From a checkpoint of a small transformer trained on Wikipedia: MLP 1536 tanh GELU.
MLP neurons of a small language model. Each row is named by its layer, matrix (down: output weights) and neuron, and shows model dimensions 128-255. Each number is 500 + 25 x the weight over its row's rms, rounded and kept within 0 to 999. Numbers have three digits each.
A block is one neuron, or neurons of one layer that tend to fire together. Before each block is what it responds to, as a language model described it from the Wikipedia text at the highest values.

Responds to: The -ly suffix completing adverbs (greatly, largely, slightly), degree words like most, more, only, very, and closing = of title headers.
L6.down1005:490523528474493514560502469503495537500513492537508493504492563488514490525485518528522471463514501488540490521507489500496488488536517505521496506540533525491462512492549463496518510524469528516525536481532476451465480450483482509507469505474497489497509498484501501515510478458495522444516561538473520495488510480489488571489502507495524518485456518480514459495498465520496486495488
L6.down1335:530453521512500507506550464515496488478500527490501509478518514457481546442458505491501532522526507494536522546491501504481504508533527502546497494506512516479456483484493503514488493531510494509477520481489504465542443466482495493452491513470523521481508447493525474507532496525519476512469507517507488523485491477510506482528554514526510498487475515493509494525432508505496452499522
L6.down1464:520466511432501526468526490507496499483488536485493495513495522472477491503480466532528526499518502510565482492465520510497506518463504510447475468541562464534489495584504519555483526531521501502497490507481531480480504488519516497514535505494506500507519482479508494493482512449504558453494506496513497474507532502480550495520490527484503490527550516463494502489481488486444472487525
L6.down1493:516512513508492531475515497484510504530465547524485478526520482537525532501509480483479518484424493468502494524515526498516526500498528506524501511527539504485503484505513531538509510442521483565487531482489479525489501535491521514503502440551512484495462499563483497495495472536529473525490487478475467563502519489513504493478459522482489530452541490503474428462520477509515472511500

Responds to: The last token of a clause's subject noun phrase, just before its verb, such as it, he, This genus, or the board before was or is.
L8.down18:488518458509475508494477488509529505475506470485511499520488504517500494509495502480509512474490506506505507490493473516526506495501498472560506491472472478530482481517459504450482527461519546494447528487495492529496488483509528505490471493501511450497501498499479508452487490471532478526471558466512556564546489490518463476510476521488481489563516458496479487511496481500501459528506
L8.down1053:498531473512514514521481482518501506517508488443487453511478491514507513512531484471493499541468483445478477510481458517501495497501509490528463547464486518520468511513479507486530546516473534495468507486477468510484549479542512539489470550497479504476514512542471488468524447470542496479476499500519498522494518533495497465498482519474504496526492447509503497505471500466472475520482

Responds to: Short subword pieces in the middle of a longer word that is split into several tokens, such as constit-u-tion, partic-ip-ated, Con-tro-versies.
L6.down269:500514506516504508434476520501532506484516490501518492467520481474508506497503497478547511512496506490471480515540555494506473498491523511519537549528495513447462528481558493499497514479531544485504458494501550532456498475524497518518541483502478520503476504486537556514493524528474448530465544445495489493489539521482499542486488500487492485539517542474498476496512531507501490486510
L6.down764:462495509508501526450531539494494537469499485491483499555459499491489501507508521509507521445448523500487521473490528500534513465509498508516548506482501466481467491497517512485518474519549551562480490524520545493495515476527454498480465487506523500520529528518518503491523529554507535485526496526479508501465519502530492507457566549489503512495499503533539497472465522484483510520443
L6.down998:483493543509511521509485475499525476484488511492510485498504488516517511539493476497476504534463526487440466491454504435478492514451516505498451503489501536503460500502460557507496495492516542478489512473508523501507516526520480497498487481507444527511528515523495488515500482484520513510471519481477472532520497510531469503531531463522527517522504485519455540494506523503480504548479
L6.down1487:519464518540513464538509451482476480479535494493505480492513511509489510483517469512473490526512475487472494494486470476468459515487527484485481501526532555485564495510506512522557523492503548496465510496482501529478493508479469473490536502497514497467506463517496507500541503529464521481522528525484469535437493522475517473497494495518489479473515521463487463501472498481473514556543

Responds to: The token "a" or "A", either as the article a or as the first letter of a word split into pieces (Allied, acquired, away, Aircraft), plus a few determiners like same, some, last.
L8.down102:482551532525502514515471525497489472516485505487466473499508519505525516510481509524486480554493459458490464556532516481480546471503512510488510490520522457479532492485470510521467491529508467495501546542491521489503473493542487499539535485512475544523523509485522548474539470497495497505513528435507543480470431471524537490494535495497495494544466512494489491482519486493523470486490
L8.down291:496499494496511510517488490506483486469483469458465480476531503480501497472531501469465526484515496519517524476521476494477528539491460502498511532495536508512484511548476523488524468543492496485479517500511493568499510511514510529511505509499499563510534562552499500511539498524505480538470469500517514502513534478480523528548487533538520472472477541509474497577454473489496494492537

Responds to: Mostly the token " a" after a noun or verb, often the first piece of a longer word (across, away, above, average, available), sometimes the article; also " =" closing wiki headings.
L8.down1307:536519480511491540498467490488503503497513518518515484488475471437470536453474522524474480498534480518487492492470510476515498475504522507497512512462488523461501486501503540519494520498519502513516505545511519523486508536496507489476517477482538503536519482502493541466579468521501457562477560512463521516540500523507498485462495513480496506520537546493491476494491540499544544506523
L8.down1428:527489484529494497512520515448481489469483526510507495494525453519500514490532510500527509508531515508526497503488509509495490480546506446505518481466461471538549473540519510511495523515518467541451533478533473493501511525494525538526515566492527478530449546586548506481532480490485509499533495513478536469486536468473507506484461497472496521499532532508475516506544494483506517502496

Responds to: Final pieces of adjectives, mostly suffixes like -al, -ic, -ed, -ian, -ive split off a stem (feudal, mixed, Catholic), plus whole adjectives like local, German.
L6.down320:481472498464483487503483473506530548516547466512443459472500500516487522527514494480521507497462504477492512493517561495492492512514547507437527519468549538471538470527488505482516510488503462486516485496477466504492496511514488510490490460493510515529501488489485529511528519479493461479519473482463570486486480509507473491484456539483461546482517469469518476489524500534509489504501
L6.down327:478485517462449506530524491512530533498507489503458495504524510488517481506528487495534555466514482527492473504523487497548527550465503497516499475524503516509527464520496519504476500476437506499485494516494499498501473534485475486523487483466500512479472527525542524458497507487483508466529474474508556510462514510518528529505497533508503504477509438492506463540516440463516514480534
L6.down405:469485485467518459528535502467509533495492517527494456511506518497467480574503513500522498519477476479489431527557498534514557510490521503490528500529514502497530492490495482451504502560508533531531483482468488486503489550496472526494487441477504531501517542512487504484569538540489457498512473490470543466482484490534539530509502476537500507521532464490537508496505502513492445482480
L6.down1081:500477475507535477511531485503511523482470448511478442497507482509496533500518467483526509511526467491496460509564525536528514479509496522512502481522515518502468456540441482500464488477483463498497452519517502509530446539477451513483536470505503476457539517505501492467559526466507519511514472485485524533509483470525512494499502452465479511466531450532528509487517485464489526503479

Responds to: Words that start a new clause mid-sentence, mostly "that" after reporting verbs (stated, indicated, found), also "but", "and", "when".
L6.down202:526523487527446489532517508494501497517529482460523488480458525527534511465485584498515493503460535531465519462494436511503479490471471483505521489494518482522487478553514522502476499484506447526464498512473549456490504533500499466475517505492506463471497504489516502524514485518478533505553509469460487520507518482498500508499481523489495535512501495518513518487528483466546542515506
L6.down874:513522459492504494504544513518480492496480463475479524522489530524488492536504506467529511502505526517503487484487506490502447495457568488515451532527485495483514528507467505495530524508439496465506502543484495516537526504526497484500492541507510497489501483508505525484496501483527503472551509519541468526491514491467480506503453492494471482521473514482517524532514510491482523504487
L6.down1303:470521479521485523521509549493487504527554463542555491491510482433491460480498551492528575535481495522442503487499469498471502523513508497515493503533487495491491493482488539505479502487484517476499440476572504495466459445515518508553503452496511499491487524502520507508503543498481529484551543480556517479471483475545506543540499500488523533542475524489530492542493505534544505518488
L6.down1529:470506479490463509477509552560501476478536506538517482484482455486519540523526474506507477462496486509477506476488501505478527434467510490551501537499500498471496505479480515469510525508479445507534452499499491513529473511492520507512545506554454503463523497518454515517479500476500499539523504486489506520501484496477505543528495491518462545499494531507535498454495484461473524555494

Responds to: Numbers in sports tables and records, such as row ranks after a cell bar, win–loss scores (1–10, 5–8) and years; weaker on mid-name word pieces like Scr-an-ton, Cl-ar-k, For-far.
L8.down57:509524515511500470492481524525504539521449457467515507491474494477482505485467494486493548531502460468530452409512539513477507490502532510479494464467515511466518477466484479495492485518463573520485462495498499504526498549504465481473540493473479500472539485464492490540521520500442563499533509492447491532530537474463530509510491530478520531516459468462494467499490510516528488529506
L8.down666:531532484510476491503510494541470490499497487512509475501518493473465489480505451487565509467518514441507491483508489489516510507494510543477474507533504515481506484473490483518571544468479509527480516490512494480511472464529553500538525535513470493487525486551483509476507562495518506569538448494490536475495477530497484496517483490506451510534524532520527500534507520466535508486481

Responds to: Mainly known in naming phrases like then known as, now known as, constitution known as; weaker on also, same, each, such, these.
L2.down14:478540517550503504460536508499459492502512487496502499531510514487487497476524519524511514544448481522528488522515511488508497523523509545493526463474503522495502475519504471531512572452453458523505512510495533491467503507532517479496503482478510498487464517499499517500514480487538531502494513516486471519533480484468515465486482564515455503507522485471519554483483495495461479525467
L2.down67:509512536514506499513460509516481491548504528503502548491454551484494498472493514509509489490508488526521443505489516515483472484504509496470517470529471461493488433483551518526478517460488480530517500430486491532488513508476466502512524513534452523484480482472529535454492505537438492480494512488493487450508490493524509522496514505502500542507507474497528541511547507522496492502541
L2.down547:517507512476482472496449515475533530497514486512485481536506493485465495494512498510507487523487556485511517501487513455535500544496493485537490469462555483539475533528499523460483443492516502506498521473495483527509491520506474494489499479468539475506537461439499526464488460501500487473499497494491531503530522480530519488510509487504495509463495478507462516476547474488511522479472
L2.down593:507470506486543502522522497498467471512546487481509461484540479498488544513481474493456480470479508466519536459512480476523477440538520493508507475534537512512506498450454521513483491499472473476477502516535480497500515511524521477546488508468454530489493488509495525499538534502474480525508497497503532547513466510494495520493508503548500493496466490503484510462527485548431517504463
L2.down654:487464512493504538499507453519496526447511450479489493460524497535548496498477548436500470500450486491464476497537503477566507533502534507501467496480510543510507484474480529496510499492477502478475514539490471546483454557503494522507460481466475477499512484510509519497520510506499494492502520530455489525503473492502517485514494516519459485468456508513541508532515494515473499494487
L2.down1097:508457543471519501508504495544487527461487530479506483509510481437434498495524490476514505474555458480519505493534473547513520465523494522463546480509521518500541503482498481549506522507447515497516477498508487524505536500500484525520497493487537488520549461489485522489524472485484463455480499507492471483470492519506487468538519502574453506486483543456504475541517491507524479488506
L2.down1178:522491500480483520459474512523493529508475493503503490486498476483518505485466510477504540521517495529523443467500518526496486550479519479552497497496548519507490496505549500525531491517513520545516504459494511473527549511507469502506498507488527516510472481498546467495454488452510474485471517476499484482495553483524488509514518518490503502490471501518471474505498438498502513482481
L2.down1180:477518499526515512529517543488515541506467515523515567499485443545513519481514504463503482494502487531470527477483475493479497481536475480518527523542512567500482489535503522468452447510462493480489480472491534507460525526527474488505508492519503483512523503485519512495489469505493500511495518474463523496459525511481498507502495497490461497479495531508543497515516534510484496510522

Responds to: Word-piece fragments deep inside long Latinate words, just before suffixes like -ed, -ation, -ing: administ-r-ation, asso-ci-ated, inher-it-ed.
L8.down896:492528519529501513529496537470485526475505513495479496525507480521487518485461513509460562470472521502503477469520475473518520477468554504490520480519485493513461490478499536450486501516500485448512551517480479540469525488499526518493515465473511533549474545459494515518462499553461513505478494493466514531524489468496522492485477491482539491514431491462488516495471503549509538515464
L8.down928:524525490496517490518504532469488485479474527511494493522511491494501535506489528485491501492466477521488473487475511501473478515458507508505498498521497484515513491465502483449533463493521507546498536524472492514498525465487482521483477545485555501537535497502495498523528519519477516519513536514487518504477548535555472513527490477440494489499519503511506506519481516508437530481504

Responds to: Second word piece completing a split word, mostly y after "the"/"The" forming they, also these, theme, Steven, guns.
L2.down13:528493476521544519506506481468537513497502468513473476554496548549501482530484517502531500536491530531475494478527507526500520504528502498494492433489497492508421521433506470518497440488496520513481445497482496524533470505519531457535525499484465502477490480546487528567479501496483499490471504487514534499474478481491527485467493494509491515508522483513500500532515504533491523501495
L2.down105:437477508571452558507511457480499534475514545523491481438541528509501563487507453452485487518477489538543491532490529523491562517535545470539564526477531481519525525494485477493500510498468531460503514528518476494510525481465494477565485549505488505484502530494493496510488515505519488509489521483528496524475524502487517469505482534474498473513506481505556460525503531500488497522483
L2.down513:505505515476518487522529573533508460535512518508496502526514486562511458513516548475470511506533496506528510520490498530510490494512510510493494468491479471493558457478515527497526489526475490466488533530420506543502477517523508482502507496472498480491480500528502509475499509521544477530504511502485521488489494527523496488527452528508482445484504481520517470506494485472519493464481
L2.down566:489509521502519506488534512515497553465495465484476525436504488526526553476470450531497528515546453478506489498507520473533530476513469489495505492486471513549472509486495487456470445496478494518524536511480498506497474508522488506514509496498504466542478513511471502457508513511527520503495522446474471486484499505501492470465489543476487517523483490512516500525483484488469485495508
L2.down624:470496488504507498535488487505515504499459484458456521530469476557512501480524511483468567549474487496443556503537500525545441505520504502519525471502484506483499459526476507484498498518454527491517470550489496498512506529490529497479534518542542488490501475509465518508451489496521538520499536547453523536483497495510479527523489540509462494507508466465490530507513498516469470495481
L2.down939:486536516505478496484461528532499483508446487475511526488479518487501494510489485520514542494514499552534502484507523471485475477460497504499492524485520523502490497549497451464521481500469500529469536528479471469493477465497488527530552519500514471511493472456493459489463501504519499483483509478506533444476507519494469486504516505508453526512509487512506529511513514521506532542518
L2.down1128:495519541514452516494490491496519513505505448524493542499498444493538485478464481519508488483499519508448459484498463515470542505513506506488487486456486435501498467526534475499529494503554461531477508554463475533510488487499493537471473494475491507528486516529472476509510507464500511495490555495512561509519529476508493454528512513518500525471502531532532493498500520538518493488502
L2.down1384:504522474517495524506472521513511482532445526505469520533459468480498481494516480499475468506464481495482530539516481477501479524455496507487508522483506514506469515493509474522494543509482498537498479467484496499511564494531476512482524502537534484539452527493475499494510537487524489485544495543460467475505470543497464549504484521501489552458496519524495491507498500531494485478541

Responds to: Short final word pieces that complete a word already begun mid-token, such as Syri-a, memori-al, Melbour-ne and comp-et-ed.
L2.down91:515520497503534510497507514479464540523478507503517445469522503464498509512488472500482480494485523500522500514491506496507521451513506497525529480459532502512514499503487462505489507492501530511526482527468483498473561439522456485540525488483499522458502532500476513475484483463460492475511505499479477519457541513489489498466508481477551533479487474454446515559547502531510505523483
L2.down176:503517518517500517499546517513504530460477509523500484479510515541489479488526456500538536472457486476556487485511466524505495479539490498490494524511502484525493475469555520498497485478516536471482486487541537466520513484533503506449462500499529571506500466533550475516516514527483494529523486534487507530539504485516513517491535473463522494508516476490486513504495497487474481473465
L2.down179:484481515496507530465515521470516535475505499482525535479499528538522448505509473459538486457532513479512505514504473446505510465519460504528470517527466542513525465448464488482545514514501504496491487515470531491554497541465547512490483536531491497488508535509498496470486498496456483512489495464514506513507503478484526486488536491539457507475466485483498505529491507506471466509510
L2.down321:474513494513466476477523466498460525454518482453502522521488475489480491471496526509503513518529529507507529523519504528497512580498494524481485425509519511503516450513503474479489473531510494494518511496478440525486480488541461485490506489455536506544541490523499526472463513490469519534485490461508517474539500552480487494465501470460497457524509482463529494516543480462492485515498
L2.down526:493499504555427514528478532550517490460509493460519519490471509508500546449492474460522505478506468525510499500521525506531484529523512507538487469474518470476524523517532482491500490519543455521508516497504497496489460513522499520525473498504508525531492511509556528523528485506488446473493497497486526475480439494516514545512497514527535497516444514510519454519531476529485471495482
L2.down830:530538531487500500516460463516474515499484486494488481482506460544520497472530512505501498470516509439473498497523517506483474475493454495549543520518459459512513469512494524436470491462536471490517508493502470470491524510529456524465537506491464498509476503509525454490530498494511526493483487536524455512511503501487436502546504474483492504543493502465521502529500488509549497496530
L2.down1091:496511503462491461520538539512466482532505484505504472554536511461495501504491481449472504515526474493548504461503505463538503472484506529465478559500530485474492537513538477485505528487504509459442519503514528532486481477517506503466550508498481498497525503490535540476490529480458485500549494489476499478485492481490511532487425505522452517461457511517481502498539511520493541482477
L2.down1352:463444443492493519484528522507514536509470480510522503493493491504528507477511476505490464491463516488440452529512491479506531494519482477482489537456520477456514491517520447498506530490483464523513561534487512440506533557494543480485476531494524521498471535533510530505493492508483462511465513530522482501505525467507494520500512500498482473497497514486525514526500486506491500452459

Responds to: Short word-piece continuing a word begun by a separate onset token, mostly "al" in qu-al-ity/qualifying, also se-en, se-ed, h-al-f.
L2.down189:496549451530526502487521528538497488533540498498501492507492529481530497542507548495505473483490538477459500493520541503513506500536485484501534532507489479469518516501504497558451483482513561457487478471483480504546467506488506464457456549500487469516557535471466453554534507536507484517560506491516535508520544499487495506504502487554455472560544471518502508517511512464483466498516
L2.down282:487528493510506500473481497463481478468487482496491519538518499520520525476495501468511476494543501500485512493506476514513467503474499469452509520488539523484531505515494449518498510502420507506565489557489522519538501556478459499524484482480532513495534524523508505501508498519513521498539527508505494480481476492521505510490473534539500499531508480477542525531465537450478530501518
L2.down734:470475515515477493490505482508511464511498527495480474527558484497551483534516513475491525487503558501544573528482507530563530500493541506497481469499509521447531545491479525524516522515516463502502530490479492520496505462530523490470521520518480506522459490496484503486514491493476491527513509501471539519509528507529535496472458483501482546505499502489517501504534499487480498537555
L2.down973:479553529516501478523522459526555508497479510544481524479488490513522510471488515478498495486519497478495547523501478456514522466508492488517549518524492469521450472471457514488539521543527521516524498542493477505497500504492451504488528490484540520498465521497479473542485509477447524473522499457527539507477514529467492479485501485540497508518454553485515502477500494542510466532533
L2.down1224:480488545537513548487443532520474484487498507480537529511422504448497502453435533529474511469523537523477501476499475529540529484516460484507526490498490475527498505515508518494476494480501489492491458533518474463514506474517514489475497542488535467539519536483454462546523501504519500474505490468539516492540460510528468480482467501490515523493461507476488494517513505539498506524549
L2.down1281:488469480508497465516524520501454509504517484486506494501501481488538530491454486497500502529465502520533490463512499497528468532534495524521505471468531530498531508518503451509457503528509506465536512531512516482493488489485459509490486537455507494517535538494436496461444509465460490504509499480458483532476489524533513512490482473464501479532483486486499490480494506500499503524531
L2.down1332:466481555521490487542472506514512493470479488514493486497474511503516482523552472526480496510503472507507483477468482531522482489494472538481472515514444513484510503490500495518482477491523500498508482541464496456514473530566484474506477459495538490518539520470445497475504516478486521490511473486498474515497522501539511526512482452492502520506488460443521509418512512491436507461508
L2.down1334:518504424548475526533540484465466483497522514475533505524498485465450477460468485486498499513485475496501476501483473503482486502507521481468470512536465491526464488466475506521482526529480542483519478497525508563461500480495533568531511486501537531541472474502508478489509501500526468494494486483479504497510513497510502478460451533491510492510490468507504495535494493511464472453491

Responds to: Final word-piece that completes a split event or action noun or verb, usually followed by "of" or a comma, e.g. reduc-tion, depart-ure, mo-ve, shi-ft.
L6.down505:493494470528493481547498464513527499482517519489466495492478515498485492530475445499486484484485488500481492474495453571478489537538533490527506480505516451512518524495452528523498511489457513515496490543501482488470554509488504484499446489502528515487498475509547488483491529478480513485487467512491514524506519522510533520487527547510487520537492464507529502523507475559505500520507
L6.down952:464511526501513505525504529532459463486515507525499476467501488527550505493460490449501537462519485519509509481501489490501515511505528508505423482518520446527459474487522537534466504494493518486513497500472512495525491537500477444535457532507515497515494483542538492518492495531473489538508473486519473512521521517502508495514479485528539553461487585436507475506479507472483490494494
L6.down1096:563531503494551497486466519516479543502517530480489500456493482483513543507512448509434485509494497477474495473500447490535458489486531507469445509524529508529483531537490565543500497502534522485511489494529508501490484508535504486573481471513512541495501489492522507544502457516522495463489479485467523511483459550476466457468486501487483536499485530526489517540480490514507491481512
L6.down1108:513562501487538482507488482482507494531488516525510468510534478499451555484499500490487466516494502526485501505504518530490468497525500519493492515499504519486512514459495471499524485432502487496511531472469486460486517503481515488537492511477478491524474548479513482479494519493465492495496514496514468513542458484512460505498486464460494491494494505478512521476502470507491439489526

Responds to: Interior word-piece tokens of longer words (port in opportunities, ate in sophisticated, me in Home), plus family and colons in species-classification text.
L2.down144:524463500490525468529490521483469527521530503542515480522504565520509512522457472477460490554463473505489524509467504512493514496501529484518528489497487495470482519525502486541505494474516525546491483517492510512550481556471479467489510502492529521530525504457519520475493497534505541497518532520464478472481540442469493471494486476508466464480473443512496476564452498534509494480503
L2.down478:489485502469484523462476501472553486485512512491469494501466500498496508498494508527502492476508490486489482482504508514494507478493485486485507496522541495493504495511478508468496529492541474498501503489496548527501510482449542524526507431494491526472531502490498519525524494525485482477483476510530500507517508470490546487498460486449483473513523487555531526492495491478492534506497
L2.down529:484510522520516504500483540537519502488523487517514508523521480444534497497474483528426484493548538511505517501491495500486465523530464489507473463489489545487469472516513475490476496543535520484518490520487525539519528471492488520505498536520490514491506541557495488483500490525512477557489475536504503532485505496461508525511481467506523495526492556454479511503490505525498550490512
L2.down865:546499512495482478493478531472509506476524490484517467513475512469480484489514516499510483492452471498502487516528500474476494496512481484470514498457547489516497537481561504482452490507516535484514507524528570476498527498527524535520517513492512530472453507495513502506517498510559501463519506485463473467507502472523524501491450475519490500470490493463502473478499508519497497483551
L2.down927:497489469486494503558531539499490467509520501459496509516493491501503530456496501486493488499527492524504541552484482503514479484560508500551465517477462505527535529438502462483518486534518495550512521478483509472511509540494532493490470488534530498479495490468519494494536467495518485492507481475525536488483523484481513512525546487502475479533491518499493526534492520509535457518514
L2.down1012:496489484503540523468523505522522492481516495522509470504543508527500509519480506492567534466488520500459494489564523547467489532507502499489520464478487532525477492550488512479449467529454477482471492547517482456479493504510521477474473499473500514486489498518484530486537476476496488528505479493464487470525511515508525519480522512497473508555456489539482535517483519456543517531542
L2.down1161:456526525488492532489483493493540498488495515557503480504477471445461510474529493488464485492505508524472480535494520491527531528494491535530561489478500482511470512526497508543466480491496470494496543534494508510500473487492463516480498475525538555516534519474473517508500464495498482476462476460440523457475494521459516534479500463530502489496482480520491513472457492531500499487493
L2.down1515:459513474500450534459459505467564423447466518505489516564462478525487466506515503489503477479531504460489501486503534491514504495482540515535520532504494499513481505516492529492505512506489485529527499504503447526477484529487500493509481495475525493486477460505503489504489488459506521516499489483505515539524506514489495474486511510446516499504512478513474504516560513463505502529500